{
  "d_model": 576,
  "head_dim": 64,
  "d_mlp": 1728,
  "activation": "tanh_gelu",
  "positions": "learned",
  "parallel_block": false,
  "init_std_down": 0.00315,
  "grad_clip": 1.0,
  "schedule": "wsd",
  "decay_shape": "linear",
  "z_loss": 1e-05,
  "dataset": "wikipedia_en"
}
MLP neurons of a small language model. Each row is named by its layer, matrix (up: input weights) and neuron, and shows model dimensions 464-527. Each number is 128 + 32 x the weight over its row's rms, rounded and kept within 0 to 255.
A block is one neuron, or neurons of one layer that tend to fire together. After each block is what it responds to, as a language model described it from the Wikipedia text at the highest values.

L4.up141 [137  92 136 102 146  56 142  99 167 116  98  82 166 197 118 166  59 103 142 139 171 145 115 133 115  97  71 147  84  77 139 115 129 106 176  86 151  90 144 105 123 142 173 141 103 178 185 122 186 127 193 160 163 187 114 149 123 104 133 169  83 122  93 131]
L4.up1133 [146 114 187 200 157 117 107 102 107  95 121 123 127 185 119  85 101 151 171 130 131 179 143 122 128 121 170 101  34 145 105 118 115 104 136 100 114 111 217 161 153 156 166 149 115 105 170 106 138 165 137 144 121 109 102 114 109 142 142 127 163 131 120 130]
Description: Clause-ending comma

L6.up269 [102 151 140 138 157 138 111 140 142  99 117 132  33 124 129 113 181  86 129 100 146 152 144  68 148 115 103 138 124 158 106 129 111 142 160  93 123 122 106 153  99 121 148 125 125 158 142 166 167 165 105  70 127  94 148  53 129 134 107 136 121 192  49 187]
L6.up305 [108 196 111  99 190 123 129 111 120 102 139  72 123 131 143 134 143 163 144  79 185 157  95  53 144 156  45 138 104 106 113  79  78 126 112 178 130 201 145 124  92 129 137  69 118 168 137 102 149 156  80 100 114 122 109 197 139 115 157 138 108  92 150 127]
L6.up369 [ 77 184 116 130 144 118  97 144 104 173 156 116 126 141 117 118 153  97 155 171 160 127 188 140  85 168  85 122  93 129 138  84  73  63 115 106  95 163 159 132 159 122 122 131 124 110  69 179 136 170 124 183 110 100 169 169 115 133 108 165 117 154  68  68]
L6.up970 [153  94  87 121 134 151 101 142 120 167  75  72 108 113 126 127 112 137 113 132 115 132 151 107  64 181 122 145  95  89 106 123 158 142 160 126 126 108 195 120  77 175 114 168 168 131 108 129 156 100 141 151 118  75 123 147 109 149 102 150 106 162 133 114]
Description: Word-initial letter B

L7.up96 [107 113 117 133 171 155 164 105 122 127 121 136 120 172 126 111 154 170 154 112 177  84 164 106  76 108 102  73  79 119 136 166 151 132 105 140 126 172 107 141 163 118 131 115  77 180 109 154 163 134 110 127 130  82  92 147 157 167 170 120 111 135 100 190]
L7.up215 [176  57 146 129 163 115 170  92 151 133 137 166 198 116 145  84 132 126 200 147 129  95 165 128 104  95 124 103 108 145 101  90 126  83 129 145 103  91  75 109 109 131 175 116  57 157 125  75 127 109 167 160 137 132 169 144 106 131 205 159  93  95 128 164]
L7.up293 [138 184 131 136 129 121 167 124 157 147 109 151 130  99 121 134 143 144  83  85 140 109 163  92 100 109  81 131 105  28 132  88  94 126 118 101 158 120 180 139 111 109 107  99 112 117  97 145 149 184 107 111 131  58  64 166 128  77 141 130 113 184 118  98]
L7.up833 [167  85  95 123 135 160 130  64 139 114 144 102  68 174  58 132 171 172 114 165 165 171 125 126 137 146 116 150  69 179  88 128 108 161 173 138 117  68 122 162 118 100 141 133  91 131  98 105 163 147 106 124 125 125 127 139 105  83 139 124 151 118 111 119]
L7.up878 [105 153 135  98 121  81 157 103 195  59 131 129  73 156 173 126 199 146 193  87 150 106 109  85 129 133 150  91 133 155 130 106  90 156 106  89 112 156 141 166 131 133 134 122 136 130 121 152 169 128 117 143 150 102  78 133 171 137 127 113  98 105 161  85]
L7.up1088 [108 154 144  94 109 148  74  83  94 139 184 146 176 147 175 136 109  97 199 168 157 217 114 124 101 148 113 165 162 138  79 148 107  96 124  50 164  66 102  87  64 156 128 137  75 130  85 102 112 137 148 148 171 144 156 166 131 132 109 150 117 154 104 117]
L7.up1301 [159 114 157 161 146  85 165 120 150  95 191 100  99 134 115 165 107 194 156 107 128 134 132 126  94  94 155 140 114 141 122 104 121  99 129 168 158 178 216 109  74 135 164 134 136 139 122 150 104 143 128 136 107  77 113 150 184 143 163 118 104  88 143  56]
L7.up1527 [124 127 147 168 127 143 153 111 143 149 179  99 152 110  88 120 113 130 158  84 114 176 135 132 126 149  87 131 111  96  94  87 104 147 149  98  94 127 107 138 149  69 142 104  93 163 145  69 151 157 118 101  86 128 118  64 115 151 163 141 114 121 133 165]
Description: Word-initial letter B

L7.up190 [172 192 136 105  93 130 112  54 133 128 119 154 166 164 111 114 123 116 161 110 130 155 113 124 156 103 120 113 104 133 138 139 165  91 117 112  80 163 174 150 100 157 106 205 146 146 105 126 159 133 111  84 126 143 137 104 101 142 134 118 114 158 127 149]
L7.up416 [ 60 111  82 145 100 166 136  96  63 116 125 136 215 121 108 149 109  71 135 136 145 149 125 156  83  72 146  90 100 141 168 200 116 142 147  94 123 123 157 134  91 114 126  75 103 153 101 132 108 142 135 145 132 103 169  78 125 151 141 184  74 115 121 121]
L7.up484 [153  91 115 113 118 190 110  92 165 170 151 152 132 215 123 190 150 113  81 160  73 149 133 127 101 129 138 150 111 119 138 119 141 187 169 150 131 101 175 151 102  87 106 162 144 138 131  63  97 106 154 187 113 126 111  98 158 133 128 102 128 184 104 124]
L7.up755 [134 110  66 100 111 151  91  60  98 118 116 107 173 156 116 156 129 151  89 102 104 180 128 112 116 175 110 135  98  95  98 136 131  62 131  90  86 180 166 159 131  82  82 111 130 140 145 172 168 128 126 160 139 122 119 144 152 144 142 231  69  81 139 155]
L7.up760 [182  99 164  68 101 122 166  97 153 158  88 208 124 116 141  98 144 169 150 138 134 148  81 188 173  94  97 134 106  80 106 135 176 118 122 204 121 105 164 133 106  83  73  93  81 211  99 145 157  65 165 140 136 136 176 147 103 170 139 190 113 100  97 126]
L7.up830 [158 121  63 170 106 108 132  85  94 150  96 153 100 156 137 129 146 105  96 152 114 160 145  76 118 141  72 120 149 128 130 117 150 150 104 101 124 132 133 161 111 139  91 112  85 114 133  50 108 142 157  96  76 164 105 194 124 123 130 140 112  57 126  73]
L7.up1024 [148 152 137  97 129 133 137 113 126 123 105 161 196  81 134 174 130 129 170  82 147 166  58  99 127 166 120 161 137 169 134 136 163 124  99 110 113 144 205 150  78 120 112 153 160 147 166 142 182  75 121  96  76 150 118  95 155  99  85 133 135 134 159 104]
L7.up1696 [105 116 165 180  94  95  69 125 150 142 176 164 130 119 185 116 130  83  98  88 106 137  79 173 117 116 109 173  87  78 156 178 140 152 104  73 133 165 170 112 100 140 118 176 149 142 121 117 161  94  95 116 131 124 158 125 100 147 131 148 142 161 117 155]
Description: Mid-word fragments in rare words

L7.up273 [126 170 135 146 133 135 106 132  87 145 171 111 145 110 164 137 161 162 123  89 115 141 111 130 144 162 148 123 124  78 111 123 179  89 121 189 120 105 123 135 115  91 102 153 106 129 156 117 142 149 115 118 114 138  61 111 116 117 115  62 170 133 110  91]
L7.up716 [183 136 146 127 101 141 141 153 189 113 144 117 205  76 164 133 119 136  84 159 156 143 110 104  98  90 107  97  94 130 110 122  95  77 115 100 123 181 212 121 136 153 159 105 119 131 145 105 118 186 151 115 118 143 156 164 106 106 156 166 109 134 176 111]
L7.up937 [116 116 181 145  82 102 178 161 141 135 164 177 160 146 163 108 177 104 117 142 151 163 124  88 136 164 130 110  88 147 137 168 107 115 103 121 171 102 151 148 182 152 203  96 139 158 155  74 166 136  96  98 158 122 111 150 123 122 160 154  93 148 126 169]
L7.up1144 [ 94 157 167 111 163 130 147  94 126 135 117 153 124  96  87 168 105 122  88 137 142  95 118  97 116  53 162 136 141 107 149 130  83 104 129 155 101  90 143 158 146 101 144 112  62 126  96  99 142 135 133 138 111 124 143  75 140 155 203 104  73 142 116 135]
L7.up1268 [ 96  81  85 138 133 116 194  95 133 139 111 115 106 138  82 162 115  56 106 201 111 127 139  99 117 167 175  94 151 110 120 134 178 143 139 164 117 122 141  97 153 158 171 139  96 134 164 135 158 118  66 150 154 136 139 108 109 165 122 159 134 114 139 197]
L7.up1370 [ 90  76  81 145  95 101 136 102 174  94 156 199 108 177 170 166 125  82 125 113 138  95  85 178 102 149 125 133  57 153 146 156 118 147 173 155 110 112 179 151 150 110 129 133 128 122  91 141 105 133 208 114 134 174 123 130 135 123 169 176 159 131 104 129]
L7.up1407 [114 134 113 170 136 119 111 114 159  95 140 146 167  43 144  57 157 138 137  99  74 118 174 140 147 150 105 113 117 132 179 110 108 126 137 115 128 130 122 106  91 139 149 124 116 149  96 141  94  94 140 145 137 109 182 112 119  99 165 160  57 163 197  62]
L7.up1590 [ 89  76 134 139 127 134 108  96  99 159 113 124 131  90 153 115  46 175 149  95  86  80 110 152 150 148 102 136  56 116 163 103 155 112 125  81  99 142 102 170 134 121 144 212 131 113 153  98 193  83 115 174 203 187 164 165  89 163 177 100 136 147  80 124]
Description: Clause-ending comma after events

L6.up127 [144 108  38 122  42 136 176 106 103 130  97 118 173 119  95 119 111 139 154 135 127 112 138 117 139 155  79  98 115 136 105 149 151  52 117  68 174 138 180 150  82 107  80 142 125 149 125 170 153 139  84 134 107 108  65  89  86 117 138 179  79 154 184 183]
L6.up147 [152 122 115 117 171 125 133  87 133  94 139 201 144 142 132  87  96 164 129  51 113 157  87 106 111  63  77 151 196 118  82 114 139  50 188 152 146 136 186 159  73 111 100 159  92 165 169 147 120 130 142 121  76 113 117 143 107 120  93 209 134 138 148 118]
L6.up776 [200 120 166 109 132  70 234 148 115 139 125 210 109 133  84  87 108 121 166  95 125 161 139 151 121  66  86 152 147 152  66  55 121 152 110 129 184 143 102  90 150  83  95 203 127 123 115 164 133 127 190  87 118 170 130 137 131  83 156 130 117 119 117  81]
L6.up1390 [ 97 156 123 102  94 112  91  84 110 139 210 111 203 137 155 132 132 125 128 161  43 151 104  83 164 132 139  85 109  67   0 127 123  75 135 109 150 111 171 175 118 153 131 148  78  88 103 144 124 142  93 133  72 130 154 128 108  74 144 206  68 135  96 122]
Description: Vowel pieces in foreign names

L4.up155 [ 73 129 159 106 132 128 115 145 147 141 158 111 125 107  87 123 197 127 114 109 177  96 113 107  97 132 131 125 168 121 131 129 100  82 164 134 157 144 110 137  97  66 105 110  92  92 135 155 132 155 150 156 158 135 142 199 138 118 107  91 170  85 112  90]
L4.up780 [120 146 125  99  90 178 124 105 120 185  84 127 126 144 175 134 125 165 164 156 131 126  27 115 101 131 150  82 152  84 130 121 136 175  84 164 146 122 124 197 178 121 133 126 109 155  73 181 134 150 135 130 125 114 170 158 127 171 169 119 161 137  65 136]
Description: Word-initial letter fragments

L6.up667 [149  97 128 126 170 197 135 142  72 172  84 143 137 169  93 100 161 127 132 114 127 138 180 115 122  99  61  85 115 140 144 152 125 152 107 163 113 165 104 136 174 170 161 138 139 136 141 152 146 150 131 157 118  88 153 137 175 174 153 122  89  60 112  52]
L6.up688 [133  79 128 132 118 130 139 112 117 109 107 159 152 149 147  65 105 151 102 106 130 133 189 127 147 140  89 122 107 176 149 105 106 182 128 179 141 110 170  88 103 183  97  69 117 123 175 102 165  92 126 124  84  86 120 140 131 111  57 200 167  71 177 113]
L6.up1187 [126  86 105 114  90 118 106 213 102 158  75 110 158 165 117 119 156 159 120  95  95  58 100 144 149 114 159 103 176 142 116 147 118 136 155 152 115 134 107 146 127 129 164 132 122 135 127 101 126 123 124 170 186 178 163 142 146 168 167  98 165 119 106 118]
L6.up1580 [145 103  68 151 131 158 164 137  53 150  78 168 171 149 124 156 108 143 164 133 110 118 178 148 130 136  94 145 183 169 141 115 105 182 112 179 189 141 119  79  93 150 101  94 118 137 127  89 152  90 115 180 130 113 120 145 146 116 132 173 107  43 146 156]
Description: Verb stems before inflection

L7.up304 [ 93 132  81 116 123 154  91 129 120 112 126 110 172 144 131 161 128 150 189 138 113 133 123 167 133  74 181 105 123 157 140 175 182 147  83 101 141 112 137 172 140 153 148 127 148 112 119 123 176  89 107 162  97  80 113 134 124 137  97 132 134 137 202 181]
L7.up315 [134 121 155 203  92 140 167  92 175 129 146 166 160 129 199 173 163 141 142 122 136 137  37 182  86  53 131  98 184 136 141 133 120 106 161 132 109 149  98 180 137  94 189 127  97 107 178 130 124 140 151  82 120  68 149  72 159 121 188 165 131 103  58 125]
L7.up391 [168 162 165 127 138 192 161 125 135 185  90  95 145 133 119 132 132 155 152 114 129 133 125 129 146 100 148 109 199 134 162 168  88 108 190 138 122  76 179 136 123 108 136  93 136 109 121 117 123 116 124 153 111 148  94 208  93 102 149 107 102 103 180 144]
L7.up517 [148 134 149 130 124 137 106 122 146 133 115 128 122 172 168 133 129  75 114 147  69  97  97 124 134 141  80 128 154 154 120 137 129 169 178  80 124  78 164 129 187 153 158  78 172 117 141 128 147 147 156 152 132 205 132 157 183 126  90  77  94 151 177 151]
L7.up929 [ 82 137  73 137 110 134  84 120 110 130 104 178 127  77 132 103  88 129 122 122 181 165  66 100  97 103  85  59  88 133 128 120 180 152  91 148 117 160 114 138 131 137 103 170 158 145 162 132 135 108 135 116 124 182 108 179 186 132 109 204 129 161 102  87]
L7.up962 [144  61 106 151 152 153 132 119  84 118 150 147 133 131 201 157 149  58 134 115 148 203  90 126 141 177  98 139 151 158 124 155 128  94 119 131 142 107 160 110  98 117 123  81 117  43  81 153 101 166  79 193 138 149 125 109 121 112 161 113 159 109 113 146]
L7.up1297 [108  85  96 164 153 179  94  86 126 142 111 168 105 100 157  79 182 144 115 119  75 121  90 177 128 128 106 158 108  87 150 104 136 107 138  77  92 122 165 129 147 153 164 202 152 145  92 173 138 111 150 145 151 197  73 137 145 109 142 145 166 147 139 148]
L7.up1550 [126 124 142 127 104 118 182 116 141 148 217 126 136  75 138 189 102 180  82 154  94 170 144 120 134  92 130 116 158 133 131 146  45  84 121 154 162 180 160 126 153  92 157  92 176 128 160 142  84 124 153 165 118 128  88 119 110  98 134 141 122 116 110  77]
Description: Verb stem fragments

L6.up676 [113  73 101  86 115 108 126  97 208 112  89 113 113 153 155  98 110  84  73 156 115  59 165 123 143 151 134 101  70 168 129 154  62 103 182 125 121 121 111 120 166 131 136 112 183  46 141  85 183  91 128 104 160 126  95 139 145 170 133 114 106 129 139  83]
L6.up717 [107  94 145 164  75 128 172 124 121 108 139 169 154 157 125 169  47 168  99 192 164 140 158 139 150 113 146 138  91 118  92 166 139 139 127 134 118 158  91 100 178 117 135 106  66 101 107  75 154  82 132 170  98  92 130 115 165 117  99 139 123 112 141 110]
L6.up1062 [120 111 149 125 196 165  91 132  68 130  99  63 167 135 145 108 144 155 112 165 130 124 116  84 107 152 140 163 121 153 122 177 114 125 157 132 156 143 123 188 151 100 157  73 163  72 119  85 144 154  80 132  80 171 143  90 217  88 139  68 167 110 157  91]
L6.up1703 [154  84 137 100 134 115 141 139 212 129  92  77 142  65 162  91 137 158 127  92 181 106 141 161 156 118 183 142  93 142 111  76 102 160 157 170 132 123 119 145 167 118 100  99 156 126 149 205 114 135  86 131 175 100 140 132 122  94 130 121 113 124 132  69]
Description: Pre-verb auxiliaries and infinitive to

L4.up732 [162 140 150  87 115 131 107 143 157  92 135 159 154 105  88 142 117 148 129 125 104 143 145 158 124  91 130 163 152 144 125 131 143  95 133  81 109 151 219 153 185 123 151 119 111 153 147  89 189 118 148 144  75 159 184 118 118  49 114 201  65 127  82 176]
L4.up1493 [107 117 122 101 133 138  84 210 111 150 141 116 160 113 162 159 136 143  97 138 113 143 174 105 161 153 120 168 114 155 146 120 141  87 175  99 145 171 137 114 186 136 108 131 119 192 128  87 115  67 121 144 106 113 143 100 129 121 102 124 146 140 125  90]
Description: Verb-complement linkers

L6.up57 [130  98  79 162 123  49 163 101  86 113 110 126 193  94  99 129 107  91 139  95 141 111 138 172 130 224 117 100 169 128  95 177  85 163  89  50 164 188 143  95 154 111 120 101  79  86 175 120  79 112 184 140 120 106 152 133  69  95 165 118 137  91 128 120]
L6.up376 [ 76 148 103 124 120  85 166 126 158  91 173 133 114  86 106 152 128 115 160  96 117 133  68 136 108 122 140 122 122 103 164  93  90 135 190 108 109 161 157 126 126 157  86 147 153  97 130  94 186 114 107 172 137 119 125 185 119 109 142 160  85 150 136 101]
L6.up1119 [114 148 176 128 102 127 180  83 138  80  67 122 110 132 125 121  51 171 122 131 144 130 126 123  89 104  84  98 102 136 154 126  97 117 156 130 104 114 150 164 143  97 174 148 124 106 128 106 129 111  83 118  83 122  73 155 145  90 166 204 139 126 141  90]
L6.up1563 [109  84 198 191 105 160 110  77 148 143 142 124 165 131 180 165  77 135 125 102 124 140 167 117 104 173 158  82 141 158 123 103  94 118 163 109 102 176 144 115 148 173 153 136  88 146 207 109 142 101 103 173 172 128 124 130 112 140 210 143 129 137 120 124]
Description: Mid-sentence continuation commas

L7.up299 [ 76 152  86 134 142 157 147  83 149  99 140 124 156 106  97 160  83 180 157 144 155 150  99 126  62  59 123 107 207 120  81 135 133 166 103 153 173  81 104 121 140 120 139  78 158 101  99 158 135 153  97 163 142 132 150 113 128  98 154 148 171 128 129 151]
L7.up377 [134 111 130 136 169 103 113 170 121 167 173 108 130 105 133 159 186 131  66 124 153 126 128 107 124 181 142 112  99 106 141 116 156 155 156  89 162 164 171 100 122 119 129  67 173 106 131 145 122 129 115 182 112  65 121 102  91 128 130 120 115 166  86 132]
L7.up390 [127 122 142 103 186 126 133 112 107  98  70 133 164  95 167  81 113 151 218 140 153 116 157 105 126 102 149 101 166 149 121 118 139 143 150 131 177 165 155 157 146 104 137 195 119  84 141 161 186 129 108 183 162  41  51 120 174 163  94  78  80  98  65  55]
L7.up1105 [111 147  91  62 214 109  94 108 139 148 162  97 121 144 134  86  97  99 116 132 133  78  77 140 109 174 105  91 179 158  90 160 177 142  98  81 141 146  88 155 104 182 177 141 160 143 141 147 171 148 138 105 179 113  84 108 134 147 143 168 157 149  93 147]
L7.up1143 [155 168 137 119 103  77 172 152  97 148 107  88  82 128  86 110 179 156 174 110 150  98 114 115 109 153 175  88 202 101 161  77 128 129 200 116 122 154 121 104 165 127 143  95 124 121 154  89  94 163 137 205 114  85 108  92 147 111 101 116 129 129 173  78]
L7.up1229 [136 100 178 141  72 116 141 104  61 105 125 144 124 217 144 126 100 114 155 121 159  91 161 169 187 129 206 126 202 145 138 109 113 164  85 132  94 123 122 133 143  60 131 118  82 124 118 138 119 166 122 157 107 139 138 186  79 142 107 100  99 109  95 128]
L7.up1233 [141  99 141 143  87 174 156  96 113 144 144  92  93 154 146 149 131 176 116 138  94 169  93 168 128  91 160  81 141 172 146 106 117 125 136 150 182 136  94  93 106  85 127 124  83  71 131  99  91 113 167 120 137 126 133 142 145 122 105 157 175 142 121  95]
L7.up1580 [100 148 130  67 140 115 134 158 142 105  72 157  97 202 122 142 114 147 160 160  78  85  97 130 107 115 117 102 179 101 155 103 138 166 154 153 203 126 127 165 117 129  95 128  56 113 140 111  75 124 101 134 197 102 110 124 129 123 109 102 107 133  87 125]
Description: Word-initial letter F

L4.up65 [172  86 142 129  90 117 103 155 132 139 110 144 138  71 110 157 148  73 128 125 113 166  97 144 124 106 143 144 115 134  89 135 137 216 113 124 147 131 113 170 137 116  89 184 130 128 163 110 226 124 133 138 162 150  84 125 114 118 143 162 158 158 102 146]
L4.up1627 [144 120 121 119 113  93 116 182 124 114  97 146 140 151 153 177  97 152 169 124 127 167 149 115 138 141 169 149  80 141 154 113 121  83 111  47 174 139 204 137  82 122 152  95 179 135  97 115 180 107 125 156 129 114 120 122 105 159  93 188 136 132 101 111]
Description: Word-start fragments after capitals

L6.up536 [127 163 143 143 155 186 108  99 123 117 137 108 131 106 115 156 127 143 136  87 107 145 122 153 145 170 106 156 233 174 190 107 114  71 101 121  98 156 164  26 142 188 152 124 123 149 137 174 132 185  61 139  79 130 108 179 104 164 126 129 188 162 136 142]
L6.up1001 [167 102 119 170 161  86 159 147 146 141 177 173 186  87 141  98 105 163 145 139 106 101 102 143  97  93 135 127 177 107 180 162 103 167 135 110 148 142 143 102 149 132 183 130 107 108 178 100 127 149  41 158 122 102 130 156  79 140  28 193 149 115 135 116]
L6.up1255 [162  99 120 133  91 174 147 137 112 113 209 108 114 143 111 107 126 144 120 106 137 133 138 121  60 119  88 142 199 128 114 124 184 101  74  97 144 162 155 150 168 185 139 134 138 147 151 107 118 112 142 187 118 109 117 123 112 125 103 150 147 150  93 112]
L6.up1619 [184 121  77 144 128  96  95 154 148  81 108 118 112 134 129 106  70  71 138 152 120  97  65  83 105 135 109  89 196  89  79  88 142  26 130 143  94  83 145 136 101 147 149 106 111 146 135 141 126 158  87 143 179 146  54 130  66 162 155 138 139 174 173  90]
Description: Word-initial F fragment

L7.up475 [ 82 182 129 107 118 150  93 126 148  35  84 133 164 106  93  92 117 122 106 160 104 136 140 152 110 143  80 159 145 221 123 216 125 119 140 102 110 124 140 140  82 136 136  98 118 154  57 172 148  73  86 102  97 133 105  96 106 129 143 129 159  83 131  96]
L7.up489 [108  60  89 115 146  83 154 145 178  88  59 131 113  97 135 123  70 140 139  79 125 105 136 153 171 132 109  79 161 129 143 113 167  94 161 147 129 132 204  90  88 176 100 110 128 120 112 118 169 123 113 165 134 136 154 179  85 164 174 159  90  87 106 128]
L7.up608 [ 89  81  83  97 126  78 182 117 110 136 137 121  35  72  73 140 176 204 124 148 105 119 150 164 107 124 181 158 104 113 178 105 122 170 167 131 131 190 141  94 137 118 145  73 137 115 143 132 100 161  78 120 137 103 132 134 108  60 108 172 141 170 130 138]
L7.up971 [196 150 192 138 120 102 110  93 151 132 107 159 112 102 138 129 152  90 152 139 146  80 128 179  80 146  97 159 178 169 113 168 139  44  90 123 135 102 118 169 125 115 123 130 139  97  94  95 170 115  76 148 115 137 170 139 115 131 222 126 151 101 113 116]
L7.up1146 [ 95 123 148  65  72 144 180 143 153 144 122  95 126 103 145 100  98 117 104 161 118  83  82 132 159  71 104 118 135 130  96 118 103 123 100  80 128 150 119 157 116 133 154 147 133  76 121  94  92 172 180  83 168  87 123 143 111 133 146 106  62 149 129  72]
L7.up1191 [109 109 138 121  92  87 100 111 165 122 181 105 126 110  97  82 122  98  70 117 137 135  92 140 132 111 123  63  54 153 159 149 151 168 143  66 156  51 146 110 113 115  91 115 132 128 120 132 112  52 143 176 136 142 184 162 151 124 171  97 125 167 100 106]
L7.up1604 [138 142 141 109 119  74 137  85 169 102 105 189 150 120 112 129 119  81  78 139 119 103 160  37 186 123 108  74 123 157 139  85 196 148 170 169 142 101 183 143 125 176  94 135 113  95 138 126  89 127 118 135 115 154 139 120 122  85 111 129 132 100  97 142]
L7.up1706 [127 168  98 102 119 194 147 120  71  99  94 134 122 119 123 179 122 109 136 101 116 133 115 108 148 171  90 146  58 147 132 143 143 139 155 128 131 117 169 153 151 138 110 160 130 144 147 127 175 135 129 144  69 170 156 106 147  53 128  93  73 134  94 111]
Description: Verb-introducing to and modals

L4.up892 [158 121 134 112 132 101 185 166 126 141  96 104 149  84 164 153 160  83 153 189 128  69 189 142 177 157 129 102  66  84  98 122  93 133  89 140 186 103 144 137  97 133 115 119 168 114  86 150  93 127  79 132 144 141  88 190  67  80 136 155  97 142 174 127]
L4.up1218 [156 112 149 143 177 186 161 133 107 128  79 126  97 160 150 112 135 116  93 132 123 130 164 124 157 149 143  50 113 169 173  91 105 126 139 160 145 117 115 123 153 136 179 142 123 120 115 173 110 110 127 117 160 140  84 131 155 139 153  92 115  72 111  56]
Description: Preposition "in"